config.yaml
n_layer: 12
d_model: 192
n_head: 2
n_kv_head: 2
head_dim: 96
d_mlp: 768
vocab_size: 1075
activation: "squared_relu"
norm: "rmsnorm"
norm_place: "pre"
norm_eps: 1e-05
positions: "rope"
rope_base: 10000.0
rope_fraction: 1.0
qk_norm: true
attn_scale: 0.114
bias: "none"
tie_embeddings: false
parallel_block: false
extras: ["capped logits"]
init: "uniform"
init_std_qkv: 0.0615
init_std_o: 0.0615
init_std_up: 0.0615
init_std_down: 0.0
optimizer: "muon_variant"
lr: 0.00699
lr_mult_down: 1.5
beta1: 0.9
lr_head: 0.00677
warmup_steps: 0
schedule: "wsd"
decay_fraction: 1.0
decay_shape: "sqrt"
final_lr_fraction: 0.02
batch_tokens: 16384
seq_len: 1024
doc_mask: false
train_tokens: 184000000
steps: 11231
dataset: "wikipedia_en"
MLP neurons of a small language model. Each row is named by its layer, matrix (up: input weights) and neuron, and shows model dimensions 128-191. Each number is 128 + 32 x the weight over its row's rms, rounded and kept within 0 to 255.
After each neuron's rows, "fires after" lists the tokens most often just before its 100 highest values on Wikipedia text that the model never trained on.

L2.up152 [181 130 162 141 176 211 139 163  89 185 120 120 143 129 132 138 121 148 141 145 126 117 154 141 143 140 132 144  93  86 107 142 159  99 106 141 123 104 158 139 146  98 171 119 169 145 182  62 177 146 107 150 111 161  97 124 121 177 115  63 109 170 133 158]
fires after: " M", " m", " N", " K", " wh", " ex"

L4.up44 [126 150 163 155  95 130 169  95  98 179 125 107 133  84 143 167 126 176 191  87 150 140 135 104 108  81  39 123 132  61 135 130 121 111 130 147 128 120 151 188 132 129 169 107 101 160  98  65 126 104 149  94 144 162 173 132 171 151 162  82 128 100  76 153]
fires after: " D", " sc", " Sc", " d", " con"

L7.up556 [134  94 168 147 119 138 145 109 105 136 114 100 166 141 154 221 112 118  76 129 128 206  90  94  89 136 146  78 130  79 111  83 211 143 138 110 163 181 134 114 183 119  94 128 119 108 150 137 140 129 113 105 105 137  92 175 117 141 107  81 170  82  84 108]
fires after: " |", "amp", " cl", " C", " c", " G"

L7.up176 [115 144  87 168 162 111 125 110 138 104 182 133 144 131 161 172  77 182 143 149 163  73 139 168  92 152 119  87  90 121 136 103  99 122  88  76 151 130  90  52 147 152 127  90 137 136 129 112 125 108 101 171 197 129 137 115  98 155 119 132  85 122  46 126]
fires after: ".", " \"", " o", "\n\n", "r", " c"

L4.up713 [110 107 128 117 189 180  97 104 133 159 124 127 170 156 126 187 116 110 101 151  72 165 144 100 135 132 180  79 108 135 118 159 140  88 114 139 185 105 126 112 176 147 109 132 163 151  57 137  95 151 160 141 163 110 129 153 147 124 150  98 121  56 122 123]
fires after: " C", "ort", " t", " c", " n", " Co"

L4.up688 [114 200 155 120 131 127 150 124  71 144 159 147 122 106 147 186 236 116  87 111 101 154  91 152 140 127 124  90 115 114  89  90  86  99 173 174  52 145 146 110 143  95 162 157 116 149 134  62 106 140 110 220  99 128 120 107 160 143 172  81 125 141 149  60]
fires after: " a", " University", "it", "a"

L2.up469 [125 179  93 132 145 111 102 145  97 107 160 138 105  76 119 163  60 125  84 179 127 181 142 168 136 105 121 113 111 124 119  83 157 173 139 131 141 149 121 174 109 107 150 101 127  55 144  97 155  94 141 153 139 144 100 139 174 109 108 151 194 104 115 181]
fires after: " F", " R", " H", " gr", " f", "F"

L6.up324 [120 189  92 142 131 138 120 116 153 152 100 100 120 163 125 159 139 101 183  98 177 139 137 157 179 161 101  91 144 132  95 104 176 189 128 137 151  80 197 151 136  74 134 152 135 109 172 147 148 146 154 151 151 199  98 175 103 164  80 154 122  79 116  74]
fires after: "om", " m", " to", "ild", "m", " The"

L2.up282 [127 120 139 130 147 178 136 160 153 184 147 166 103 118 184 114 149 130 166 138 135 121 156 158 123 187 129 119 113 119 126 140  58  96  87 193 156 155  49 138 138 144 104 121 155 118 125 132 111 165 125 145 133 138 106 111 209 112 151 105 176  63  72 112]
fires after: " H", " f", " h", "ind", "H"

L4.up579 [159 140 135 188 158 140 160 130 108  67 183 142 118 133  96 115 110  88 111 119  92 180 132 144 166 148 128 135 170 133 123 103 164 121 152 157 150 155 143 141 139  91 115 108 116 163 146 153 125 101 135 175 138 119 106  93  97 113  73 113 137  95 128  55]
fires after: " L", " the", ".", " l"

L7.up269 [149 124 142 194 140 155 144  79 143  81 126 140 123 137  88 156  95  81  97 154 140 123 138 130 103 121 151 102  64 111  75 107  76 153 136 108 114 142 150 134 142 103  99 131 111 191 192  96 140  90  98 120 122 200 136 181  86 126 128  95 171 117 116 155]
fires after: " M", " B", " m", " b", "m", "c"

L2.up474 [184 147 135  90 105  84 150 102 111 162 188 151  52 106 136 114 100  75 172 124 105 156  99 118 161 164  80 110 132 108  69 184 111  89  84 155 162 126 152  73 136  57 170 130 126 122  97 146 171  91 170 125 126 133 173  85 105 140 156 109 132 143 112  61]
fires after: " the", "re", " of", " to", " at", " by"

L7.up393 [ 98 178 104 140 211 159 123 113  99 106 141  97 172 163 151 166  89 137 136 100 104  63 110 170 129 154 139 124 154  78  92  65  91 166 172 136 182  97 105 139 112 116 120 159 147 127 151 187  90 187 120 226 146 136 175 136 119  65  90  72  96  83 155  76]
fires after: "ar", "m", "as", " m", "ur"

L2.up117 [136  99  85 177 130 166 143 115 112 195 171  92 131 121 173 125 142 190 144 162 147 144 139 181 119 136 138 195 120 133 115 115  58  80  93 137 129 142 117 165 137 106  85 111 114 164 155  67 104  99  89 143 148 168  80 174  70 204 102 135 162 127  54 146]
fires after: ".", " M"

L4.up233 [112 176  89 184  80 151 140 128 133 143 112  46  44 102  70  42 151 120  55 173 121 131 113 113  75 100 134 154 107 162 138 125 164  98 164 164 106 168 144 174 136 127  76 143 134 150  90 108 125  82 176 114 156 128 101  79 107  92 129 132 151 174 123 175]
fires after: "°", "″", " G", "U", ".", " I"

L4.up395 [ 76 122 118  97 129 157  96 169 121  91 175 103 155 146 136 164 103  98 105 152 119  94 111 134 114 133  86  95 156  79 107 130 136  90 145 110 183 109 113 161 100 197  91 115 145  77 129 188 176  73 143 100 150 101 129 157 159 112 101 109 157 147  46  87]
fires after: " New", " St", "d", "id", "t"

L9.up553 [183  96 117 181 199  61 153  94  82 111  81  97  78 135 150  92 161 142 233 104  99 151 123 109 139 127 176 111 162 126 197 152 129 164  97 138  94 169 141 135 121  99 126  79 147 109  85 185 175 142 152 198 175 142 141 132 130 152 160 136 133 143 189  95]
fires after: " ", " $"

L7.up304 [109 155 163 174 149  69 153  91 140 145 116 140 145 106 143 119 199  94  94 197 132 102 143  70 131 119 145 153 118 145 106 150  83 132 127 107 147 117 190  97  97 111  92 123 120 113 101  97 134  71 128  94 129  83 167 112 132 127 118 161  99  72 134  93]
fires after: " A", " a", "c", " C", " c"

L7.up264 [120 104  82  93 165 200 138 124 160 178 159 106 158 129 177 101  94 155 126 119 138 149 150 109 118 103 118 120 169 135 166 134  97 173 137 109 161  72 162 123 165 131 140  60  79 157 148  90 115 100  92  42 135  94 127 143 121 135 128 108  98 132 118 207]
fires after: " m", " M", " B", "ur", "on", " b"

L9.up702 [137 130 157 159 169  75 143  83  87 122 107 133 146 186 129  58 116 155 150 173 110 169 157  75 157 119 177 200 143 131 125 159 118  95  87  88 104 174 105 119 156  91 116  41 140  67  79 103 137  74 169  54 134 150 122  77  70 129 147  89  73 135  74 115]
fires after: " "

L2.up652 [152 166 162 113  89 112  73  48  85 140  84 145 115 106 141  71 156 131  84  97  70  95 151 109 112 109  92 153  92 108 130 120 162 182  78 143 109  85  92 131 138 130  91 117 155 149 114  79 185 154  99 123 126 177 140 108 113 153 144 146 119 100  93 165]
fires after: " A", " P", " R", " F"

L6.up659 [136 148 158 129 107 125 200 140 150 108 131 161 141 161  55 127 140 144  80 112 184 104 149 128 139 130 181 147 135  82 180 124 153 215 141 138 118 147 119 131 181 158  80 102 199 154 105 132 125  85 122 183 217 136 133 179  96 118  71 141 134 153  59 153]
fires after: ".", ",", "-", " was", " |", " P"

L2.up58 [134 127 152 169 142 126 117 182 144 127 116 124 110 142 185 149 183 141 154 130 147 113 118 129 154 105  86 181 130  90 131 136 159 128 180 143 160 110 134 175 112  82 180 132 103 154 125 130 179 134 150 105 173  38 146 125 115  88 152 102 120  72 131 130]
fires after: " D", " Re", "ro", " d", " G", "a"

L2.up479 [ 94 118 144 134 159 138 136 141 171 149 159 153 128 128  91  99 137 122 139 123 208 154 152  57  85 120 151  89 145 105 152 123  79 125  77 154 170 148 132  88 129  71 144 104 108 122  65 102 144 125 163 108 175 144 122  99 110 183  98 139 118  57 156  89]
fires after: " b", " l", " ", " B", "ch"

L2.up57 [148 164 162  77 136 128 159 139 163 119 120 153 116 175 115  94  97 147 136 126 124 143 133 177 126 120 101 184  72 139 126 101  84 110 114  61 138 113 123  79 150 112 131 128 163 105 185 180 128 146 169 121 124 136 113 139 157 148 161 112 174 144  64 114]
fires after: " an", " to", " in", " R", " not", " In"

L2.up146 [107 156  90 103 152 178 107 135 171 127 120 115 133 108 174 125 132 145 146 105 124  74 118 169  85  66 137  69 129  82 172 133 127 137 104 110 164 145 157  70 171 113 113 125 126 160  99 176  79  93 166  81 187 192 181 123 167 132 138 164 121 134 128 162]
fires after: " sub", "ro", " cons", "on", " M", "a"

L4.up431 [117 131  27  99  72 115 174  87 128  91 174 121 114 154 114 127 111 100 159 146 189 100 112 102  89 130 105 121 128 140 138 133  65 106 127 206 150  92 170 123 102 122 118 121 119  92 113 163 131  74 119 128 150 143 173 104 190 144  36 184 130 176 144 155]
fires after: " w", " s", "ing", " includ", "b"

L2.up753 [129 113 127  88 137 115 145 161 112 145  96 109 149 155 124  81 102 143 170 130 171 124 109  84 146 122 177 132  92 173 161 120 110 182  97 148  69 156 143 135  81 122 137 119 142 112 134 144 141  95 141 197 163 104  81 129 128 152  74 164  74 158  67 158]
fires after: ".", "a", ",", " was"

L2.up205 [120 132 145 158 165  87 168  69  99 112  94 116 117  46 162 103 115  97 102 101 171  75 177 140 115 116  98 155 194  64  99 147 108 167 158  91 172  67 171 125 130 111 131  95 118 106 131 113 113 135 121 160 142  75 167  97 161 134 147 167 139 148 126 165]
fires after: " r", " R", " O", " o", " to", " p"

L4.up384 [110 150 133 129 184 185 166 140  99 110 145 186  86 115  75 116 164 139 140 138 224 153 153 140 142 101  67  85 131  91  97 113 104 114 115 109 121  72 106 114 162 117 146 131 143 103 150 152 161 173 130 117 134 100 112 140  89 113 127 131 101 144 139 108]
fires after: "m", " Ar", "er", "b", "y", " A"

L6.up605 [142 183 218 132 123 142 124  72 154  95  88 136 109 138  80 140  98 131 113 128 118 139  84 167 144 154 106 148 140 111 180 118 123 109 130 153 188  73 158 169 157  97  83 214 147 168 137 110 120 151 156 147 141 191 171 183  89 142 125  91 186 135 138 137]
fires after: " m", " M", " Ch", " v", " V", " J"

L4.up625 [159 120 112 120 184 161 134 160  63 117  69  89 144 149 108 105 174 215 117 198 105 150 109  38 129 102 109 174 156 159 105 101 129  73 182 146 136 164 130 145  97 122  62 147 165 119 145  47 128 111 171 142 110 129 149 121 145 115 104 135 128  99 143 125]
fires after: " G", " te", "ol", " s", " Or"

L6.up316 [119 131  66 102 120  76 109  91 121  59 112 156  75 130  90  95 122 110 155 103  88 126 166 159 109 132 118 114  93  67 143 162  76 107 143 147 143 100 156  96 103 154 119 195  53  91  86 102 150 141 168 118  98 121 190 130 115 136 147 164 107 127 146 203]
fires after: " w", " s", "oun", " serv", "m"

L4.up305 [ 67 129 141  95 118  84  95 123 113 100 153  98  84 110  80  83 126 146 150 137  80 110 100 176 166  72 112 147 150 148 146 110 148 175 146  58  83  56 155 163 171 145 155 147 124 120 169 117 178 156 129 166 119 159  97  72 148 146 112 119 108 145 113 101]
fires after: "ad", "end", "g", "u", "ce"

L2.up642 [ 71 167 106 110 132  69 132 109  83 176 117 106 155 125  97 182 126 170 101 150 157 173 147 160  85  80 152  98 160 156 147 150 138 181 139 113 179 135  87 141 153  95 144 132 101 132 118  82 148 215  86 143 148 123  72 169 108  96 184 142 142  85  92 100]
fires after: " re", " loc", "iv", "av", " gr", " he"

L4.up64 [143 161 151 127 126 173  91  89  97 144 137 193  85 125 201  74 167 165 130 120 125  87 115 107 131 134 114 137 145  42 177  88  75  64 131 146 125 182 158 186 122 169  92 105 127 158  93  67 173 122  78 170  79 166 130 149 143 109 111  72 103 127 103 137]
fires after: "\n\n", " t", " T", "\n", " C"

L2.up177 [115 116 127 167 192 151 105 103 152 132 121 159 134 121 191 145 121 122 124 144 103 165 123 134 159 120  94 123 129 209 113 113 144 143 147 108 169  97 182 154 121 178 153 165  91 138  84 164 166 126 147  69 192 143 145 125 158 165 135  68  93 117  81 193]
fires after: " b", " B", " Count", "ult", "ect", "B"

L6.up658 [159 167 162 148 143 120 118 102 106  94 100 112 154 101  99 123 156 123  96 130  84 154  91  29 111 100 148  96 140 144 166 103 140 152 133 134 161 100 179 134 130 112 122 121 175  69 132 120 100 115  97 125 191 117 170 150 151  80 118 109  84 141 116 127]
fires after: " J", " R", " Z", " A", " C", " a"

L2.up333 [119 104 113 157 101 109 121 144 183 140 157 113 108 131 122 121 130 114 113  83 146  90 169 112 129 131 145  94 167 138 170  60 117 107  66 116 184 116 189 148 106 111 156  90 103 119  99  52 160 189 157 129 187  92 135 115 106  46 143 203 129 109 148 121]
fires after: " B", " d", " D", " b", "b", "ell"

L9.up153 [115 174 159 160  49 116 120  63  99 127 138 151  92 185 133 100 188 107  46  52  90 174 153 114 154 150 130 133 173 167 112 109  86 133 125  85  90 155 119 159 126 118 140 149 181  97 119 162 129 141  75  98 124 176 108 109 107 138 168  93 210 166 114 138]
fires after: " J", " D", " E", " R", " M", " U"

L4.up574 [104 149 134 119 125 132 116 130  83 138 174  90 161 110 135 133  80  99 171 136 166  92 134 107 110 135 122  84 143  70 145 116 116 151  80 171 141 130 158 168 102 185 133 110 111 134 127 168 145 122 132 158 149 111 123 131 103 176 151  78 111 136 121 126]
fires after: " st", "st", " St", "t"

L6.up219 [128 148 156 130 126 188 131 123 172 170 151 151  87  62 176 165 169 151  66  78 143 150 191  47 105 148 175 154 109 126 103 101 119  69 138 130 100  69 165  98  80 162 131 191 152  96 183  59 148 188  91 155 160 143  90 111 129 160 136 104 131  99 166 119]
fires after: " D", " d", " l", " had", " B", " le"

L6.up656 [ 99 154 104 141 132 101 110 155 168 128 136 134  93  54 101 144 141 148 101 151  87 140 123  99 100 114 124 151 137 125  77  74 112  91 208  53 171  87  96 145 147 163 113 146 161  93 126  91  62 166 195 126 142 125 118 132 122 134 116 144 105 102 139 143]
fires after: " l", " d", " Ch", " Q", "v", " L"

L4.up225 [ 83 122  69 119  37 146 163 105 110  84 101 158 133 110 174 109 182 136 106 147 148 115 125 140  77 158 130  61  98  99 115  98 158 127  55 102 130 106  93 141 142 170 112 120 151  99 138 115 117 150  52 122 144 140  97  68 147 175 120  68 124  81 168 153]
fires after: " f", " R", " T", " t", "et"

L4.up657 [171 170 155 195 125 167 138 110 125 152 148 107 124 153 196 104  81 129  70 123  74 114 141  87 127  78 105  88 169 130 137 122  67 131 198 117 166 148 163 134 185 145  76 115 154 178 124 149  60  93 108 150 116 138 119  81 109 144 154 141 109  98 122 189]
fires after: " H", " M", " L", " m", "c"

L2.up483 [196  80 136 111 111 117 132 108  85 113 208 166 155 142 155  93  77 108 165  71 132 134 120 114 118 104  63  90 148 133 160 172 152 152 147 118 154 129 142 176  86 154 153 106 171 104 122 114 110 139 145 117 126 134  90  87 134 151 158 121 163  95  86 141]
fires after: " r", " sp", " Sp", " st", " R", "R"

L4.up360 [ 81 150 124 108 140 116 105 103  62 200 140 128 171 115 159 104 161 101 179 151 102 189 158  86 145 142 161 142 170  55 126 111  98 101 169 124 125 138 159 177 108 109  57 148 213 164 118 175 142 113  97 112 115 118 118 153 117 157 148 166 160 168  60 127]
fires after: " J", "ased", "le", " S", " T", " s"

L4.up100 [157 119 163 120 148 134 159  81 120 167 146 183  73 144 142 129 135  94 113 134 179 106 128 166  99 118 106  64 190 160 117 124 177 142  91 121 146 120  89  39 108 110 118 119 142  78 126  53 131 124 210 120  93 126 119 135 138 168 208  63 152 101 128 110]
fires after: " the", " The", "I", "s", " h", " to"

L4.up568 [139 122 105 150 159 141 212 128 138 104 109 114 137 140 206 125 148 174  58 109  60 194 101 125 117 110  88  97  91 110  95 102 199 153 107 153  80 103 127 132 175 149 126 143 129  98  93 214 155 157 103 135 102 125 142 167  90 123 110 142 140  61 110  98]
fires after: " |", " l", " h", "c", " C"

L7.up193 [105  95 106  97 130 106 160 107 111 112 153 118 122 173 163 179 116 119 134 179 118 125 107  99  83  80 109 164 166  75 176 138 104  93  97 151 156 113 119  99 130 114 111 111 151 124  97 112 143 170 137 130 153  96 147 105 144 139 147 161 115 118  77 172]
fires after: " in", " as", " re", " d", " C", " the"

L4.up737 [ 75 169  78 161 121 169 142  89  94 152 115 150 106 124 149 134 139 141 117 102 125  69  72 108 114 179 104 131 150  52 136  97  77  89  76 185  98 125 139 134  98 165 110 156 185  58 104  97 138 116  98 168  66  95 105 148 161  96 122 140 145 173 110 148]
fires after: "\n", "\n\n", " Ch", "ation", "areer", " ch"

L2.up588 [ 55 135 158 100 170 127  92  88 151 144 115 125 132  87 137 163 111 130  87 138  93 103  83 121 178 129  70 127 151 162  97 184 121 114  97 156 137 157 144 160 102 111 148 145 176 191  92 117  88 107 134 164 140 168 114 122  86 130 122 110 198 116 130 150]
fires after: " c", " M", " W", " m"

L2.up162 [203 114 133 144 181 170 150 154  54 158  36 137 116  90 145 105 157  86 106 169  44 133 155  79 142 131 135 156  82 120 145 107 139 183 119 170 170 153 159 149 147  74 115 118 137 172 115 128 144 116 145  96 136 109 161 156 156 115  80 164 128 171 162 191]
fires after: " g", " S", " B", " G", " s", " C"

L2.up374 [176 189 103 146 126 154 151 121 104 176 160 116 186 141 142 150 117 155 161 112 123 127 124 101 184 134 125 172 106 145 133 184  83 129 133 147 106  72 114 137 130 147 123 101 132  77 169 126 116  99 136 159 150 160  95 138 137 151 179 106 179 147 110 114]
fires after: " m", " M", " w", " on"

L4.up756 [108  93 161 109 169 144 101  89 103 117  77 135 110 110 141 117  90 141  99 110  79  79 130 142 113 148 147 126 129 103 155 132 109 213 164 166 146 126 138 128  86 155 123 161 119 112 150  92 155 131 155 135 102 133  21  69  58 117 177 149  98 150  85 137]
fires after: "n", " o", " to", " he", " who", "u"

L4.up273 [ 97 111 135 117  70 195 137 190 137 138 153 157 134 109 112 111 139 130 127  92 109 112 151 189 177  56 165 120 134  94 112 116 126 101 157 111 143 161 117  74 121 167 103 173 126  97 137 133 112  89  92  72 176  72 144  84 119 122 127 138  84 146 164  98]
fires after: "\n", "il"

L6.up246 [ 85 142 111 136 176 142  49 138 137 164 138  98 143 130 158  94 155 159 157 149  72  76 112 162 151 101 133  89 132 111 103  74 108 119 130 122 122 169 113  36 127 178 151 164 118 152 203 108 108 103 122  63 137  71 194  90 119  96 122 110 156 134 113  83]
fires after: "il", "t", "on", "ar", "w", "own"

L2.up463 [142 137  80 159 148 110 113 134 119 106  75 147 129  97 174  78 164  91 134 170 134 182 143 163 128  35 112 139 102 116 112 148 199 185 107 137 119 154  94  99 102 110 101 128 135 125 168 182 115 124  99 124  96 170  96 124 131 148 138 104 100 112 143 148]
fires after: " P", " L", " p", " l", "r", " N"

L2.up572 [114 218 109 102 147 118 164 172 103 134  88 158 134 167  88  59 127 101 168 132 115 156 110 134  82  75 134 156 172 119 101  84  56 116 108 136  91  66 128 124 214  64 170 161 137 114  84 132 126 151 116 181 123 117 112  88 136  76 161 139  83 102  71 127]
fires after: " in", " In", "v", " can", " to"

L2.up240 [159 163 181 174 145 109 121 132 104 127 126  94 131 163  91 160 186 107 106 109  84  89 105 183 163  99 142 142 136 208 146 125  93 104  94  75 170 105 157  98  81 100 111  67 154 121 112 135 127 163 106  89 143 145 155 141 120 170 166 153 188 145 150 136]
fires after: " E", " I", " N", "I", " L", " R"

L2.up111 [ 93 107 147 151  78 156 104 158  83 107 183 159 157 124 132 157 126 119 124 140 126 104 114 157  97 146 119 128 142 150  98 110 153  98 125 104  68 101  31 130 145 109 124 143  87 137 121 102 125 117 105  81 111 152 118 142 123 143 167  65 154 145 156 148]
fires after: "et", " in", "ep", "p", "cc", "ol"

L9.up519 [166  98 156 139 120 132 125 105  73 109 168 165 125 107 141 162 152 114 133 173 116 201 124 139 140 132 134  76 125 165  99 152 137 159 145 137 140 151 134 111 138 109 114  99  75  60  95 133 152 138 120  77 111 133  81 103 142 147  79 177 197 164 130 183]
fires after: " R", " the", " bec", " f", "E", " sp"

L2.up500 [ 85  94  99 115 128  98  73  94  98 166  69 119  96 130 201 146 175 156  91 101  95 103  89  72 199 165 140 134 140 189  85 109 143 151  92 175 166 129 177 136 133  73 102 108 161 147  83 116 108  82  91 127 164 136 153 103 110  62  78 144  82  94 131 162]
fires after: " c", " C", " t", " st", "t", "et"

L2.up51 [184 188 121  96 155 127 134 119 122 111 138 160 157 153 145 118 145  94 143 131 121 157 146 151 173 130 117 102 109  83 113 121  78 115  91 150 154 115 113 176 104  85 126 108 172 116 129  61 113 158  72  61 126 123 136  90  76 139 110 165  98 106 106  52]
fires after: " d", "av", " R", "at", "R", "i"

L4.up642 [145 172 154 160  96 151 147  92  36 182 112 180 140 109 140 113 141 149 143 109 135 128 111 141 130  74  96  99 119  91 126 136  64 172 121 120  89  93 129 122 143  77 134  87 144  69 152  95 160 120 134 141 143  90 150 159 121 103 120 159 103 177 177 188]
fires after: " O", " P", " r", "r", " ", " f"

L9.up569 [ 86 123 123 184 146 112 151  87  63 113 105 149  75 108 104  81 166 143 169 113 152 136 125 112 128 129 198 143 122 103 145 137 127 176 149 106 152 104 114 186 117 121 141  65  86 134 131 156 123 133 124  94 116 191 145 112 106 115 123 121 181 140 186  89]
fires after: " J", " S", " s", " ", " B", " R"

L4.up362 [ 80 117 117 143  74 111  57  59 141 109 129 104  82  34 102 152 114 165 163 101 160  55 162 116 169 140 105 131 156  61 130 135 123  95 131 110 159  95 163 115 135 125  87 118  93 108  62  75 162 131 168 162 170 175 134 142 138 111 128 141 128 130 114 149]
fires after: " S", "en", " d", " D", "iss"

L7.up104 [ 89 101 137 201 124 125 135 135 105 141  90  93 186 116 148 161 151 155  95 192 154 181  79 115 161  88 117 184 152 152 184 162 130  97 123 115 167 140 166 102  90 125  66 134 141 128 130 116 130  53 111 123 139 127 123 128 113 175 136  93 131 102  82 118]
fires after: " C", " cont", " c", " in", " is", " G"

L4.up470 [153 137 159 120 175 172  96 134 157  87 160 131 106 139 145 150 180 137 198  68 175  87 112 132 113 122 133 159 141 135 226 132 167 113  62 167 215 139 184 164 108 126 169 153 107 144 139 102 104 110 137 180 174 165 138 112  93 105 170 111 124 158 107  98]
fires after: " d", "-", " D", " his", " un"

L2.up225 [125 121 138 127 157 120 141  48 147 157 190 115 204  84 152  71  65 134 171 107 135  90 115 183 106 142 136  99 141 142 194 130 128 114 108 148 166 116 101 163 114 134 225 153  99 119 134 133  71 178 164 114 150 148 110  68 123 146 161 141 162 179 127 107]
fires after: " d", " R", " s", " r"

L9.up617 [157 148  95  95  85 182 141 120  67 134 163 172 121 132  84 100 123 145 132 160 114 172 125  98 115 103 119 139 137  67 109 149  97 146  99 123 117 117 122 117 106  95 163 109 196  95 144 154 123 123  59 128 227 111 113  53 115 161 148 108 101 132 188  96]
fires after: "p", " Ar", "b", "w", " ar", " A"

L6.up661 [ 58 106 107  35 166 106  93 137 140  81 119 110 139 143 134 119 118 158 104 209 139 148 101 124 112 133 125 187 147 137 131 130 106 115 140 167 174  94 171 124  91 186 119 157  98  67  57 161 118 173 121 214  97 106 106 128  94 190 172 144  77 118 107  91]
fires after: " the", " un", " C", "n", " s"

L2.up718 [ 82 136  84 112  64 160 189 139 145 120  92 128 172 100 118 113  76 125 154 179 108 115  93 110 157 142 142 139 138  99 127 145 139 146  62 127 164 112  73 114 123 155  66 136 135 121 149  75 141  96 155 141 184 113 119 117 159 155 104 123 188 113 115 147]
fires after: " d", "ed", " t", " f", " ex", " F"

L4.up444 [109 109 102 156 129 103 182 131  57 171 164  85 142 109 181 140 110  87  84 175 132 128  99 124 165 119 155 174 192  91 144 166 156 112 104 139 137 138 169 134  97 109 143 103 142 143 127 172 152  89 115 125 163 149 158 107 144 126 159  94 109 160 106 131]
fires after: " the", " c", " C", " No", "r", "c"

L2.up749 [103 136  94  80 128 110 203 147  95 156 148 166 173  98 118 159 128 117 160 117 104 134 136 129 127  85 128 156 114  92  93 145 104 129 130 163 159 167 168 129 159 146 102 154 136 168 130 116 111 130 125 106 189 130  93 158 104 179 138 147 126 174 136 138]
fires after: " J", " s", " att", " n", "on"

L4.up21 [ 98 116  88  89 104 147 141  92  74 147 126  97  97  82 142 163  92 147 180 162 182 179 135 167 112 182 150 190 130 133 109  62 131  52 142 165 121 104 150 188 117 148 114 160 103 183  89 114 101 157  78 150 160 131  99  88 167 145 147 147 153 151 148  90]
fires after: " /", ".", " J", "ul", "ib", "at"

L4.up315 [146 149 171 165 181 166 133 141 143 175 106 117  66 120  89 165 147 110  39 120 170 161  89  89 134 121 141  94 188 185 121  52 127 126 102 104 122 179 101 185  80 130 107 161 117 164 159 172  84 181 138  72 134 112 107 133 137 149  91  85  98 103  99 120]
fires after: " C", " c", " L", " H", " cl"

L6.up420 [ 88 218 166 125 174  83 112 100 112  93 164 145 172 142 155  50 200  89 188 204 105 101  89  81 143 113 139 120 125 100 142  57 114 140 151 120 101 141 105 101  93 160 139 168 153 152 137  93 132 168 105 124 182 115 133 105 173 111 168 125 132 109 100  96]
fires after: " in", " pro", "el", "im", " In", " m"

L4.up236 [ 98  90 138 163 107 163  83 107 119  82 159 107  81  69 117 162 193  96  81 107 147 144 131 125 107 139 102 164  92 108 161 169  89  79 135 180 141 144 128 121 182 116 128 138 131 170 123 129  97 134 155 139  93 156 134 115  76 159 124  81 154 128 194 140]
fires after: "°", "″", " w", "tern"

L4.up592 [126 157 129 163 115 141 104  89 118 120 107 203 150  93 202  99 148 127 139 182 149 149 130  98  84 109 119 143 174 168  99 100 165 102 135 150 135 114 162 118  76 122 107 158 194 148 171 137 160 160  99 129  72 182 169 125 125 119 164 167 109 121 126 114]
fires after: " G", "ed", " L", "it", " S", "r"